python train.py --num_hidden_layers=14 --num_attention_heads=5 --norm_place="pre" --positions="rope" --rope_theta=10000.0 --init_std_up=0.0495 --warmup_steps=200 --max_steps=8677
MLP neurons of a small language model. Each row is named by its layer, matrix (gate and up: input weights; down: output weights) and neuron, and shows model dimensions 64-159. Each number is 128 + 32 x the weight over its row's rms, rounded and kept within 0 to 255. Numbers have three digits each. A neuron's up and down rows have the sign that makes its largest values positive.
Before each neuron's rows, "fires on" lists the tokens most often at its 100 highest values on Wikipedia text that the model never trained on.

fires on: " 19", " (19", "le", "ar", "gra", "ly"
L9.gate182:174078193048098143120085128168158171123134111146135130137195129053124133104099090150139118142106119083085093133171094109124075145128092122091154168112125127111137147070059172140110068066150131188104134140142062137128131129133138100158174087102118094138140063058171137167152101078135083130
L9.up182:183126122152132172079100117118152121156082101149138103157135131135142080076150131159137117102134153092065094183145133097051164169198152144149142200154162159122153138083084157122126105139132068108091129111135118144059150102142155092106107099133118086163095078153117134171104151098138182077
L9.down182:114115105073115133087095144123077099134096113076168160106164117156143089129098136111125124245131152103154106091067163119155115081171076082110103105133100078163117113113108124115132151054101092181174132136101100113151140162192090122185194075130143069117165065094171168108163118135150066182

fires on: " it", "app", "st", "act", "ation"
L4.gate158:102071162108174134045115130139138085104096105149070125158160153124190182065088150180119171115146129148095115180142158127130149139216168133181136148176132145167082177105183121166121187115128198093150105147141146131109123159154167144161138167150117102157145141170122158190121117117129133133
L4.up158:070140162132162162113132142085071138202132124137080164083122110081171152075114118170152071150108155190094111189119131071134161088129098097116126122092099101055101123154143158118138147126110148148135155123139142128133141183117139108131187210113153115120102175170113144141103174106135108190
L4.down158:161154060108101101193109114085143092060108224124156071154176122130118143163161139090115111095159128118111156140106136138148084139104124126186164122131125139176132155158139113151087101134125143104080134162123110113136132083069110189146127109149135157156182243106120116054140129118095097126

fires on: "\n", ".", " the"
L9.gate209:118119128137182118131090078133154081132152177171117090140150128179143068106099119126098122099143112126122132166175112145133154153155076132103156161082182096103131036124126140096125190139092034156115131106099100177130110110130095104118128134125112114163146123087135111137113128117076151182
L9.up209:151119116106114147148128092185139112119105118202213084107114119109105057159123138118062140130119091105113141107132057129116187141145146141145131169069163157095177103058185180155174190121119125175158155146119081156167177146146134074170171142112159095187193148100111122130070088104139087133
L9.down209:133170160144101103121122147132131144123107171149104164090132158145149124106148147104065138153128166138092129133107091159099169142149086122124119106140157129089121057117175118097141184190119000127081121143083107193158099177126089118099159135196191115119123086095134140194088088160098111141

fires on: "st", "t", "ved", "n", "le", "ro"
L9.gate80:130084102142100132144170118160134194122144144127093111168155077162105098126120120147096133127156147125177086159089140164134194109098034107154089165093097115144154161157125168141159138169171096112145094135055128110097137093116128141088087083030113170094077083143125123196124131126147153147
L9.up80:097227134112105136086181103153154157154108198126099108110203197117171156107108109124132061135121123074120098128062110124105176123119134124119111091089191154075135113171125102178155100166126144155123135133150103145106085140122038137123104139123206117098149126109143183166148213128105087162
L9.down80:098118133171143155168103178068108132130177137141135127079156142191100148116174120182112138114126158087103128141130105107105129035164180136128117124115095050107122095165136136105080190090134130093138162150148105089131046110113126102087069076118082073116137133147107100128058130123077091117

fires on: "s", " large", "an", "ish", "ian"
L11.gate13:101136102156119154101120143106144165123130150170158147024074088106117167136104124140107084102119148162089138099118139160090172134108091157128144158137139094085096123138124139128113113137148003097105062146106108148111118115102151148100109157193141120096120114136166176167144058075139132113
L11.up13:130078146149161089143068157148104080148137131148128144100136130131192114140098193151104116088103114141167145107102082115097172136153125086075115157163141100127148088078153139103140127102112079038134119144152149147125152145088151103192098176194114096084139101113153147129184120105156118158
L11.down13:101151094092108084091126116176171136150105147142089087129108093140139139125175086178112129120109116118140150114126099125170118125147101179165163167148126147109085162133136119158184089119107064181108099129126093132163142111129180127119129153216178125164120141121107186131096149096118144102

fires on: " the", " his", " its", "."
L9.gate88:094115102089143143105146158090129063128151062138124110066121109124142126149140100077080146101114153110086155128127153112122154156091172128108160149095205144102161073111185152133071087145155080159111130136120163132219109164149093114170171159155093071153114112121112142140125156119122125174
L9.up88:126175108089086119114097150122122114129136109104086115121100096080141133072133125095133166150144121058136123084081108160190225107123117077123117117099106102124175079078164147114117165118091179114121105166137100171146146176157102124148140109150123097178105128060116071149134145063087032120
L9.down88:136107118136171111134173149166153159107168050132138161030144124172157166212167098138097125118106185131102106084189095131113088147104120115161137123142137134066176108214198139122112143158176092125158167157092159111116075129131145127129179122208105083093118120133164131084106096149131176143

fires on: "f", "s", "om", "ol", "man", "front"
L8.gate220:116144097119097128124083082106090145117180192148149134077166086116103118138119109094085109060216160144087120148103121111104124150150171118143082156117108114142084116109139121157172136071135126104120105107152088106129115138096155105168100118183137125155074140114169121096188109030201085116
L8.up220:115176140132175128085153154112167101178106128099144198139059129130144142135152138122109169068192142165128161168161136089166139149085076136094107045082112176120080159145129163129147098173178121140051127067098087106125168088090132162110124127077116091130151128124199114115100178108110134064
L8.down220:106113122130099136153146123174139130054060138098102150198143156127104109100134107091154106134135154104146121101156092111117133079136086069150129099148155080196123103120116127133112086101139195102197123149121181064174119118095121127118180206103123108104145146215169134131139107181137078134

fires on: "s", "u", "it", "ch", "us"
L6.gate191:110164135132085143052133151128192131113160085111126107162148053141173129137083105121176136142145119112092180166157178116168092106146108168130200151098140205171158107124179135187137143114114120114146125088123139107070146103108127124119169117097157125137066193174119100172068119099177125098
L6.up191:129080128188112146134102117115153109142161108129155166118101140121160117121174161130099142093115100079147174044117126156114103134118215067168179078139140200162139174147043109123096175118122167126110147099180133169111167133154067098057123133138187091113067174151127172102150010167111107129
L6.down191:121140078104130108121082090145063126141093163148158137196146096096116141182147075056106113122134184155106110163185116097103140171115158196155125135134148126120150110161139166120152093071124172069134137161063100113156126131150101107197183156154111111101119158083112095157113117101170056095

fires on: " con", " Con"
L11.gate305:132190109107154122082131091147106137124118111125106168171076129147126143118066110138125113157145109098089115063100144125104126126159130146148099190046081049081084101071091123163115113127099090123151164165127089150093153107190099177125116106098197100149150154090157148126123097100150096151
L11.up305:138081180149127109150155118124166111140099096134107164135161106121160101101149135087141040106149067104150117151161138118089149126148193071103091152127078117146126165137120193105140108096145072152125158138129186043109171112148160086150153151101178129091117168100152156089094103149172119201
L11.down305:062136142125086144104143143122103113109134172172156136119225104094150192099096126113191146094131155141105159119108078146087043100136125097168179139105131157113172046157120151169130125174167095081093126132121135153147089132126121100144110125052112141117189089079080110148110133093150163127

fires on: " st"
L7.gate8:063153100068136136110157134189077155146175150131094156130150115151125177111168084114177134152084109145169118111114115187156132154103117134155121186183138143145133172137112057153100136146139136139092068142064130173160138113106215102156161129068128102138180145119125157086151139119095151068
L7.up8:152130124175191096116100117127143152150117161163152122123147136112183161110118087108145133056145170159132149133148126149126059146111190142077125053146156129101130115196122143118094165120121153141063067173154212147074137119148157133150114079122127149165122110150212177176135091132096119078
L7.down8:162123116162134186133154127109084111093174081086014168110152144160136129133150156169099104184123146121142124131154033142142152116169120083159140119135088120127165088130126086144139109108131092141141111198096130174159118157090184117126195097092152066128125129127152107087142107158144154119

fires on: "gh", "B", "st", "id", "ttle"
L7.gate32:127137116137114113090141177165154157104151107148138134204152117096142109104116125092174155110145054202102106106129135176110151129137121116146111106111151114104078131120073094083164085120115114130134078162101077155132177063168127063085069108125192147068138145185131157144180095079138130126
L7.up32:110197088146187144091143083104124139060131101117142136113164126067105137218138200070134151129151131140162097130119091152164161108116144103160146147106109103089041138163131116092151127105119166139127139103090128180144155147138082089182084166092127161164138150123104105122112057148109095110
L7.down32:113177166134106113127184107106118114126097143181125106155165103121118133105149152155056147178128117081121130141127178155146135150136120149121059084153115158138132068121131170148087119132116075153112129133095130096114199163117131156114105109131081125126190115185099114098085111150165162089

fires on: "s", "es", "d", "ed", " is", "ff"
L11.gate235:120123176162143094176151091082064117112160150106127161082081108124119123101119137097131113127172165140125109112089086146132147142076163108114158110124120106052170116057111165147163108157101152109128148096112193155046196143110080125127151089082102125129106108166086194152107100123096110110
L11.up235:105139095144095094202118181155179102193146169121124118169147114159135124050156166121186114114133078181136139169127102175167114100104131153119118107165046077163097161102133126108093143094146138082161133107155147103194109136136143089172068096169097135098137137164158147149103120146127113096
L11.down235:166087119120131122180125123172118109179133219160130150126148138068076159140105113100103146090084114112084160125140153164117091169088120108080123100145091054114140061156166093096105100138077181076126104112108149169059128081130090165168170071178122147206148125179126108061099164087162141123

fires on: "ron", "in", "na", "ev", "air"
L9.gate133:097053147145095097106235110159097150109075148134048153144123158121119107159164159169109103077099130152189125112101104133124142120125098118176121179169108177110141090130098168163163096113162192088151131112157165168138154109167170131140110130160087104126140157133155021167161089160086160105
L9.up133:113073188099154117146142077116124153133107100115149089130129132084149082162090176174123133080149080055173133186070133149116103137119104131123145156082205128126112086144134188161136113099161118064149112080137143144154172088107165058105177147143111143112095171146152121121120178140122151103
L9.down133:176153083133103109163135169108155141173135121140140153082136163105109127114128088131103095141085089200081140177151138138144086142097080089156120137099105141144076153066145152118222109163123107103136140156117164141149061195135161211132113125178108101117146179157091160073128122141164086123

fires on: " con", "-", " \"", " La", "'", " Con"
L11.gate230:116121128154101105104150099063086075128124157164117155210079090152111116088179102140094173171124091149167174114171143112087136113113067105137170114179085098111105066097099158143089137144104113120084162134143158139093126122168168170125179116117165102128133115121120207149119075145126157091
L11.up230:198145140188121093094121125096150127198113093125087154140122042102111111130134153170154156154136026135117041090122174095116117109184207068134133131099138044107124143169157079071111117164111148078059151134151149133139104176125125088139113115114158113116184119167116144152106127081126102102
L11.down230:117142154139118099110157121117131137114130160172132109136132187096128208107132136058139131082128148063039096127108100121054169113127070110119135118150114090085139149137126142115159157117151121137131073094136112122123164155150134075149125128086132101159169135100100164088166167100097099133

fires on: "ct", "ed", "g", "est", "ult", "ul"
L4.gate172:218112148123165173109055157152167160086155113095116149200127065144159119086126183138156116149160115127091143119146142132136125118160122128184143192151136123115085150110174137133139108116145109164166153160103174118096127160097070114117128148047115123117194142138135108154113119130147149109
L4.up172:115134162145119131122110155085102107127119120119166093156101161148117153087112174159137159158118196073045148124113132175148129162136120137148102166093100155144124140121126072103148090077115150087170125178210151106173200149119096130191086119169168131096118096128175134077163194187169141174
L4.down172:094122083148133155075127147135150115162114145069105114151114123159173157153133115119110136109105118157124084132114096127072159103139114106111082082125129151155138070073108160095138179159103152098091107103130111144152103139186180142123058130213165101101129101076146151111111137122156102088

fires on: "n", " to", "d", "ter", "ta"
L7.gate37:080130104130101158106137151068164142172085197120139093073157144128146120097133127103139110115114105106079126087121108148106074162144130066131123101102101123107172122083186142139139177068143143123159083130094130109179186111098104094070191184142156143182120140106126122089131126190129169130
L7.up37:172073070159099097130140124066095133164089172102155154141142127187107125095145110118088142098127125188111072157162168133096138086156141164096166127153081131146195131125165195062139136111085128095187109063167120128152204092126125157137114114110093166115105114099056173103097107123097142130
L7.down37:128125121135127073111162214118148088159151121154103149131173103111133163116134151132148146095134140154146153150156133096177108080115167124123126131105078155129033197148148112133111151102157111187135120112182077118154178106132100171085137078189162104171159158115149182073145132080163112129

fires on: "s", "ck", "en", "st", "es"
L7.gate27:141152188125130106128166063120092111078125125160135101164158084134114067122074114113225130140172082153187102235122118162134182133113160167141145162098125136159182143099081151100179134127142186170115133075181149136101109153169119099156141112115156110093102130121089155122167134079144113134
L7.up27:086114121146162116158144146058102094158165125155145155172138120060107124107117112149153139166125130236136139169093147133117162103098108172093140119129118083144104127119203159097105067084072206109182136094148171124170095144124178159131156135135153107104178109093071092120164068129120161142
L7.down27:081143113185168134147165138160130151154133166115180095114123113145139145103173133125110099082052170067141171162147094125188108110102165116083080125210099176123129107094095112118172122141130118116190106179060102167123102063147096109081150100113131154118108072148162107132092156173128087135

fires on: " |", "ing", " to", " and", "ci", "c"
L7.gate28:122123105126091157192104060153136177094165135122193126161131123135113116075206154131136127123068043141089098133131117095141160068149149155058150169154134137125131114169125085191169159111117115153108121143162107137133176177153106149123125095144141071080116123091117084193118117120150121089
L7.up28:121116094165141157166085113151123149170085081123168086118114138060188096179157129141074138094059097162128151200138093159116148149115124153156163129094108143147124121146072122139106172145126153128120136124060104074099107163166119123097164149081126113101146139155102168092077164131104102152
L7.down28:174093087102145091071106182096198118111139175101142166091106118145157094122120172102131120148180151110151163092108158145110123153116145111132160140135126110138110202070138103121123060211119118146109210137120129092136160141155055171113119133146109136189191182116061114088110118161104126084

fires on: "d", "n", " Sh", "l", " D"
L6.gate192:113057122127108112123134190128148159100108213047133135096159169109129196155048081117134082137116092096123127104106193122071097180134150114103107076155129110148111103160173127173154142057145164103160063122135105106094164101115076116126184157130082123170143163174157108136119106129122095145
L6.up192:159151133095055144162051176178103162052115121195126100127168153146115133104138121162105038142165120124110115138144136186100116106146151124174174095112118135083137068194075172185130173042107169110098088190148154133137173105121122132137154109170193171087144097085174145144146088098164146161
L6.down192:081167090095160095133186130129196106131129165124137177096120075170132141120129101130105111175161083106139129117124163140079139069172111097164061100160078132162121114133168110171083083190130072155159101132157092117172121147088149178115078163121164126103156071063065096090084143129131150139

fires on: "co", "gg", "ot", "ide", "the", "iv"
L7.gate292:108104084140169183189142108141079147175173065109153132109101005135165143114085100111098118150103133122117112115126124117174166111142156100118157105198107187170099156161103135115169113114122120154209148095106191134103123170139111105085149120085141103103082133109106128160170152111132087124
L7.up292:110182123090187086153147096131128111099168107105152103149118124095135151096142148144060143124167105144144174129168115140133101132150149111151103097098166179173155167083138115113092105086106180084134144062158098144086124124208145093167129136161155133067088145160181136140196089075109177143
L7.down292:085084133159219155178154135093128132110120144160128144037147138181126095179134124154122107172169072057095149143133156121102083152140152137062122155083120096135149147081088135118125198148132178158145119164074124104097146134109096141144116157104138146148140138098107118140070184109092123139

fires on: "h", "s", "ham", "n", "is"
L9.gate225:078142158097103146080150120118118107128207134112139178093164093137165142044098143100195142083082156165119159129096145091121142111097088124121178147171153110163147125131112107129170172115165150099137128074125105165115119138213126178109149135128120129160173191158127095114134112117165066151
L9.up225:160197122156075112074076178157142094141115199102158188113130107100073131149156124129117140126145127149095150122040115107148127187070128119090165171167178147151201164202079160127108096128129129085165149140147073161145142127102114094167165168103086114071091163113100119124093096099093079151
L9.down225:084165165126143116106141166083121184087117148103122189124157152090168087153148151171129167153174098112078128142145117130149128131174168173103125200128138143086197124113043126126161055138103099128141088172146186106109125100094147073132130119136140136113102056184136138174152139117156138103

fires on: "s", "ing", " Har", "out", "nd"
L11.gate196:165161149090108100136124151146133137145126127181095192120146152112110153116162056188169128119104115102136101087120088163182135118111112068075140149103108115125109156049151163108131128136108155159102099107142161117146118120206149104113192153076153079163126117152135124143075140040192130162
L11.up196:121105153180101146149090165162151144183155188106177151148190149053067133128130154171097108091121169113120136139103135198208122131133106122131125116126093169181134139100140082118091080144065114085081167076048161117112099162093105128092115108080148112160104084132115127149083101094136148151
L11.down196:157090136158120090185184115105163072182147139070133140117090152143106119108181106149066132099138129142141089116130122140085125117085190094163140166081141078135117164147090147189091097146141064109201187159140139132123134130168137076119138110077116194121107153076081129077120097167094118109

fires on: "ing", "ed", "es", "s", "il", "ul"
L7.gate246:152160145145119088143077110067086154121110135183120121105119102104119122095180131115140086109149146149133112126156161194160081102124114132159120179093111147126061088085092174140159117069131138182136125111170100131200111164153087128123117137129110149122156093151084097167064113103115100064
L7.up246:172171126111137162155166142153150156131117132160155079173133136148144170140139148115176144145086176137110113101170141137104120136159116108130128118075070203104118141144115146119203089137141109115132053151078117168082142186131061093102108114120175171106101167140133124126116134159184126165
L7.down246:130169133087160119179175168066119054158137095099126118126130141165157162144104162092175167160143096105075110079115105119136101152118136086099107116122149132068159108092128110128075121169151128148180162113121134118148159143215132159112159150128119098162155062098146147100130104120090154130

fires on: "li", "con", "g", "t", "m", "ur"
L9.gate131:127087179089136127084138172143189100154104148155149087128155122142124155077187095115132114140135125135072135093128116149181155066163140135139161162089100085123092178092123153134126089201113149115132108128173171090075126145134164115115176197154163083116145121140154188149155144072046146162
L9.up131:110102171115125071124092144155139076109129127147084117138132079151124105130158105157073128113115117189114135128153181085135163159155105109092154151106172148151150180158163152155159128147187105195161158018149185138117091098112137180152126124139064117101120162092118126160102179161084102094
L9.down131:101077128049085155139132176176195124101135084142142156174097158132157147145148113143129123065098107115133174117104184120155061078129131121150089155152059129159122148096188100102191122099133158138147120158104158081113073160104159117161084129118099121142167121192181094123111168066079130139

fires on: " de", "ha", " ca"
L8.gate221:119102175140114110120145117169141055105124061167154112090119142121073127124135101181070120096173086143162151104104199096097112115151124148116185119081146131170112136090133113144176164121122154112178097207100119140151170038151136140082119113107111141158134106119085085092186110156081090123
L8.up221:131121166168130109125083125147206131098154116080149107165146127159102135056142135149089148141145167106120063080161117166076113111110142135112123137171154162146064148151145136126130143098132127202106121151087155158151084139151153161134084072120130084167133162164074118118117065113096122103
L8.down221:108086147134049160086116136143087132145094153153073104101155120138189129183136102092142140073112174122069124101143184141063079121116138180138120144084132137160139165174130136136079144131125194146181106112109093040142085144098132121088121166097056149129117136098153109089107137085118129137

fires on: "s", "ing", "ed", "fer", "ted", "ting"
L11.gate285:162159151134132074206127101205117128177128197151110141157140146130149109092114148091113120106076139133154106095086125153134149125069138118122141149090107162144138130075159167096138185144128133124068173137140188127134100166181089070093160159084163108111089068153165088190140145122128071139
L11.up285:137201092130146132141131078134142139165150154109041137129107100088138103077141159108135155082075076157104138153106156150171126112105169125098097080125086129142113201122064156125119050138080078148154150110131111111149164145141110109160118135108100121038152162159136134173154116096166112146
L11.down285:085099088190155146163185161073116137120146081103132138131175181147115136109133165180123087138118140086154139112175120100156164081149078130137157088137158124082132057139183140118163127104112090085098130151081083159114113189171111074140135091185151125121098130154144134166056118095047106125

fires on: "c", "me", "s", "ac"
L6.gate62:097179151095115148173133126152106193136149173098119085130155062179192131120153069137154118104140095123087173187101135144114105129122110105160097137092138095159128174154109148119146132143086087099125108049106150201167116118122065123180139089139119103077142088150133152167094144129181114133
L6.up62:111126137172132191090128171092076145091174142106112120086094075088102155102094120159146145036149173140167078186131108201177136160156107110140159113208136104170113106163108143116149147104130144104186096126133130116125096096113108155141109134186146096122094165144099099111081111191104103122
L6.down62:124138165124084099137149061184097138170096129137153134166169138197179096118160111148073058084091124138140165148165151100106085157110096131155161142075125191123143115132160152137154093146100133124072139091187169172113111129132154117143139126073086183066153146103178181087160111099146169103

fires on: "and", "g", "mb", "p", "\n", "cu"
L11.gate252:144114131101142169120150159141128203170083147150078096169090075109110114154146129157145184140082110119096170154160108156124168194121151119128158122074170106140165162138112076128161119112096136188160106083085099122118095136166135156100134177088094172131126150114143128142094087172109129171
L11.up252:097140145124160159111068133131128115097143126132142115131200119092144090213167165179129082167114162157112155124162135114146124157138128102096144174097066088121171139094083137122172115104092143101137192084117094099108097050117169173143116152150101127064110107084084131069077128097148126131
L11.down252:067131122118171159066156135082088108118120110163141100160110114135113122136118133169111144104120135094129096095078089143120135135111131138146173176125094130071173169075157119109146090099096201099149082129145191128108094114068089061126141134080178114157167105132107133155158133084085093083

fires on: "s", "ic", "es", "im", "ing", "duc"
L11.gate169:144116048077162117134135078118138127105107168114175095059127099184149162139093094132179131130167106115097114079077054174144100144103094054158075132073125122114153120131139158118147169151144145163081157107165146173156110135163116116141156049107108140177063143118111122107104124083136107116
L11.up169:097152127135115096135085152168172158175088136166103139120144130119158125173084183171115116087155093054076155112125095172162095147080145102192162119088151125114131111126138124114098145136139113103138188173185177197117094174120131137119121099138129143109086128145153124143101115073186106111
L11.down169:164115081095130139159177108045094141053096090159124094088144153140113145146149102089153097186110137138092127101142181128116140107128096081123107157154120145095177158117157135176086148114121159088018071083108131133079143074134138111124086128115085161101097142167119144140172101171122152165

fires on: "s", "gh", "us", "v", "b", "cu"
L8.gate67:097071169150157099060110092064154088167090150150103128128115189106135105084123197109104181147180157089123171115100144123134120108158137091162143109121151133146180078074136139157152112143181108124125174143133100052161124145108080120085124135108106142152178157130163060138138069126130108076
L8.up67:137113100132152119127103115135152136145113133167225133092080128067122187155140146112124111129113116071136200069133080150116114081132139090130176104141129153160102143128156139161132159097167082110114133148180110152096106111146129174128103150169082086207137141150106124112146106134146171138
L8.down67:119136126055109182124167130172088124126174208122119112165146175145108103116163159093074123216131086149127112098145143160145143128113094099126117106096112211124130160071105136105167145162123176142119132154159177065139134137140120088131143144096102127102145097136143107188110111165144073109

fires on: "re", "pi", "il", "---|---|---|---|"
L2.gate74:127081061131202145154118119110136139091109138155124162096118161162151161099147127179161144127188173122115119140144101116098192169167169148122173057152173142110104114052108194120146128131111106197139132177127181152122142152144087174107136138109137202160108105153041119164160056152090119097
L2.up74:151101101136182120165091112125160072067131094080148171090136134121160097104160098174106105139106165130123132104163107120164166150113164080139139103192152063160090127075116159159127104093111100173141106092078129132128149117065109156110126177121103137153114137100089133177121079118111143133
L2.down74:124180149078065129078098128104101119158111092171144132106117071106124136146118140113149095141057126123106172135158135138160119091157108179114157127097097178060130097155093097077129136180169132166139138180128142088146159164140148143060158093102095125134185117119167148101070149139092119134

fires on: "c", "st", "ro", " the", "bu", "u"
L6.gate242:125155167134129155135115137150123203150146127133054166132128082147130111121072112092115058157104093114133146128111085138175108105104122106127097121153141106191126103117129118109114087100118145147127095184111175141120071168122151199148112106170068131100052047125170090149141156136153095112
L6.up242:077133094164143175140140167109021161159083138144094127115206144182145138094151096102076074141125092109120160142120104161129136150132118133187095133183110115114104096152124116118127156148119089117170085139114149159117092105069057128121091076168158124100186175115159153121159121184116066165
L6.down242:133133130162093093157123170073166084140194078115150090107127113094135100128143111160107148057125150137123139115191116103157108120143116133139100127093131131147119053124206184167143107163114021130124136106109100062108151086103189105175159102217170121140117095160098158127137105117117160129

fires on: "le", "gra", "re", "ve", "e", "se"
L9.gate20:192070097093105153138108115146111152073133176166082123052144156115132143101108116145127088141160114135147162088149135129078108127093125146145052126148078206109055153123085098151118077133157145136136154178079150109147096152138096144128232114127123168122141120087118130155140133116108168092
L9.up20:137124143128090119162146083148117151119160168114098121152125110114107181119137061104166069117114125088106106122182107139102086081095130135155096183130155177157161135098095096143088082105168092140131148127069114115121085057169133118096142158175144161144146072136115179206085140102176136125
L9.down20:134088130092082112141145142108135135108093093152072160098196147155148127169168125154118206077135153113051093126130122138192140158148092154061124082113131162084140120084175133136186174144045088129070157130104155160095126122079122183161134130148092099079129123094147085131172140111133126135

fires on: "an", "s", "ak", "n"
L8.gate20:181115086099060130160119172085130076134129091134080165119149148096136080143135110108162069138112129106085105156132096056088108105135194171122170103116067126094149123081149162126135175095115191070150095171106179140127109120114083156092099166070159123130137122062131179151154154127101119181
L8.up20:151146100218084089165125142148135120133164152118131096173088106132140135159098095077179101067125189140114126111118108146093140120117132144115144150202050152077151067090122134082142184177175135109082174165061126183098146112139098170150133103104150125137171133171076056105137121138107141117
L8.down20:143124157129105196019146195151158099115103097149161163139105112136114143098096150078151153163182056134178122065156139155069080159176119113111103158148139129153127123103097096192098111156083160147109119162137090074127152144141118172121105131187120125179077077116125135133144097140172128123

fires on: "g", "p", "cur", "n"
L9.gate255:110123123100151124128083169131152083150121144109165104109106081153084114142123130116144136104157195152096079123088173151111204149221144137097204105101187192083161137100150051151143126080131164164126084122126082111160138097130179080091172109046145142183133145044153132134126140119127114112
L9.up255:115153155149119125180087205122141082118077142132204061131124111119125163163115169103144154128105090181153120089097119175130103149082106146104123104123156130114115201079086153138131104078143088096133113125117084098126105108116167109086160161190155075073061118075141099146133126161148104174
L9.down255:174097130126149098087125081175144157138132122124116146103156132154031117108131169089142097158157178160092110160193187074111169138130130190117165127096113098109153077052115106125090077146102186131142163128174139106137124147111167153154086145067095152083097144130167145087138147131089124084

fires on: "me", "co", "s", "pe", "es", "un"
L8.gate40:107168109113142106158161154094093176146080094111129104118117063115119058109150097091145121119152078073132087178134111171106101114090042067130104071119129210162149157089135139160123140158116179141124124087151123177150125128140093141148177101070145136153164147155134138115173087198103152131
L8.up40:036141076124130125163143157174071164092063124132130114086067088097099099140139131113078177112133165102122134164138161130201209154116126126157111134095183112145107119080114163115173074082112102155117125124144100130161153157116104150113178065110171091161111157144113136168156141158110090161
L8.down40:186155098141108111124147161133101128115158174121101102148083192145150162149184142100168172112114138162083118138163144156118102138119149125140088099153110109059122089061077120156103159093112124168089122123139148156133171123139138158081091103113094158073161131096046081088092116152171161186

fires on: "ha", "ma", "mo", "'", "mu"
L7.gate67:148112147141106136102077080103149166166137106127217099149147171100117124158128161163082137101198094089160137109131151099108120090108160096138126101142162090104137124180114101129140132172172180074161106133124150150184196139152127120150196158104137130157159114102100165083185119107138154097
L7.up67:145126080146139101125148153076157150151160093136145164132097100165136126101167082163118092087151107111205050097114140171100126060173116191056196153070139112139136147164166174141104128101124178143141108126152119152074106081158090135138155093130175090123122129113096083118143097144168075124
L7.down67:115124153110114158129102103061147170171182163108202085107152170111087108123138093149147135119128166130047065074134111123173132179123104129171163072123129088168129139122135127149127133122105114128144108076130156169138114178138134057161087128134055131127143144178144164124167195155149125140

fires on: ".", "th", "er", "ri", "le"
L8.gate97:174188097133199068150140151134154114168126088098197105126179187175111168086111101146105175140113164146130089086123149147188123101128150085129087193163113122166101182090126143154113116108118104109164130128087086135143164145085124145170155093095123156116113121095134191089184124189162195137
L8.up97:136098071101155078153105118154073138176034109081110105125195104112100129148186140148070122111165110154129153111142155181142160064161139100097123105107153108057130175124072189111139100116153139113107177093143095134173173153197134157128156123145169136114149166148153101145127072073133138101
L8.down97:156093135151104130141122074112097200103188171147102114168055125104125152094109123093121084106180197165116156082176073097162119121087131191084178212138118160157149128129107139126103148138126155137130141061139176157113155191133141105117125152132078131149110074072131106152109147158150110134

fires on: "g", "p", "l", "t", "tern", "ca"
L7.gate265:096114137117075094100059107129161143145107121108121101117082132138156162114105128079069143119150167110101099153198095142093130031153137154127145128103126159080124135138148120125218147164126078150111145127213144135131171092145134093076111190082074142138127162133134193145140151108139200142
L7.up265:108095166138040122115118169171131061126113178081124134192181052120119074144174083102089133162167129152080081139165130116148102122134125141112142175107171119071126104157116135105165094130111138143199085173151176114125130153105118073132180177088134138103141141107144167167069154142165146139
L7.down265:139111102050180136143174080097080122161176142130163119090100160152121164129107147095131152103133115072126192075102162136157159166056143139158127138189077144129095173131159159119089124149149109086109126121058050105145143137171128172153126101122157124155126159093156078119126061095123184152

fires on: "g", "s", "n", "ation"
L7.gate12:091091133125122146123140168083151064136096132138210131175181094136124131143140149125143084085155157183105185097144089073107176113139108158099133097108163186096113138104143175078130091160119175108127049121136122138113176168098080147080137158110100131093111144147120156115115107141139139142
L7.up12:107119113155123093092130122119083157130121174097102124146068143172075124124117174117119116072149140134124185123152093090141138098068173088133126136118090135105111099156130130153071125092103193154193120163173138160081130117124138115152136150097142061137099110094098111116056100171149088209
L7.down12:195118055107150152083158131167120151116138084187179136131104129171117167062117099163116139181139118154137100134181177094107142114130103146124133112200129087166152096114157115094100149140154138134120138112173077079115100142097039123144137176144118142131091108123104120088187155178198104133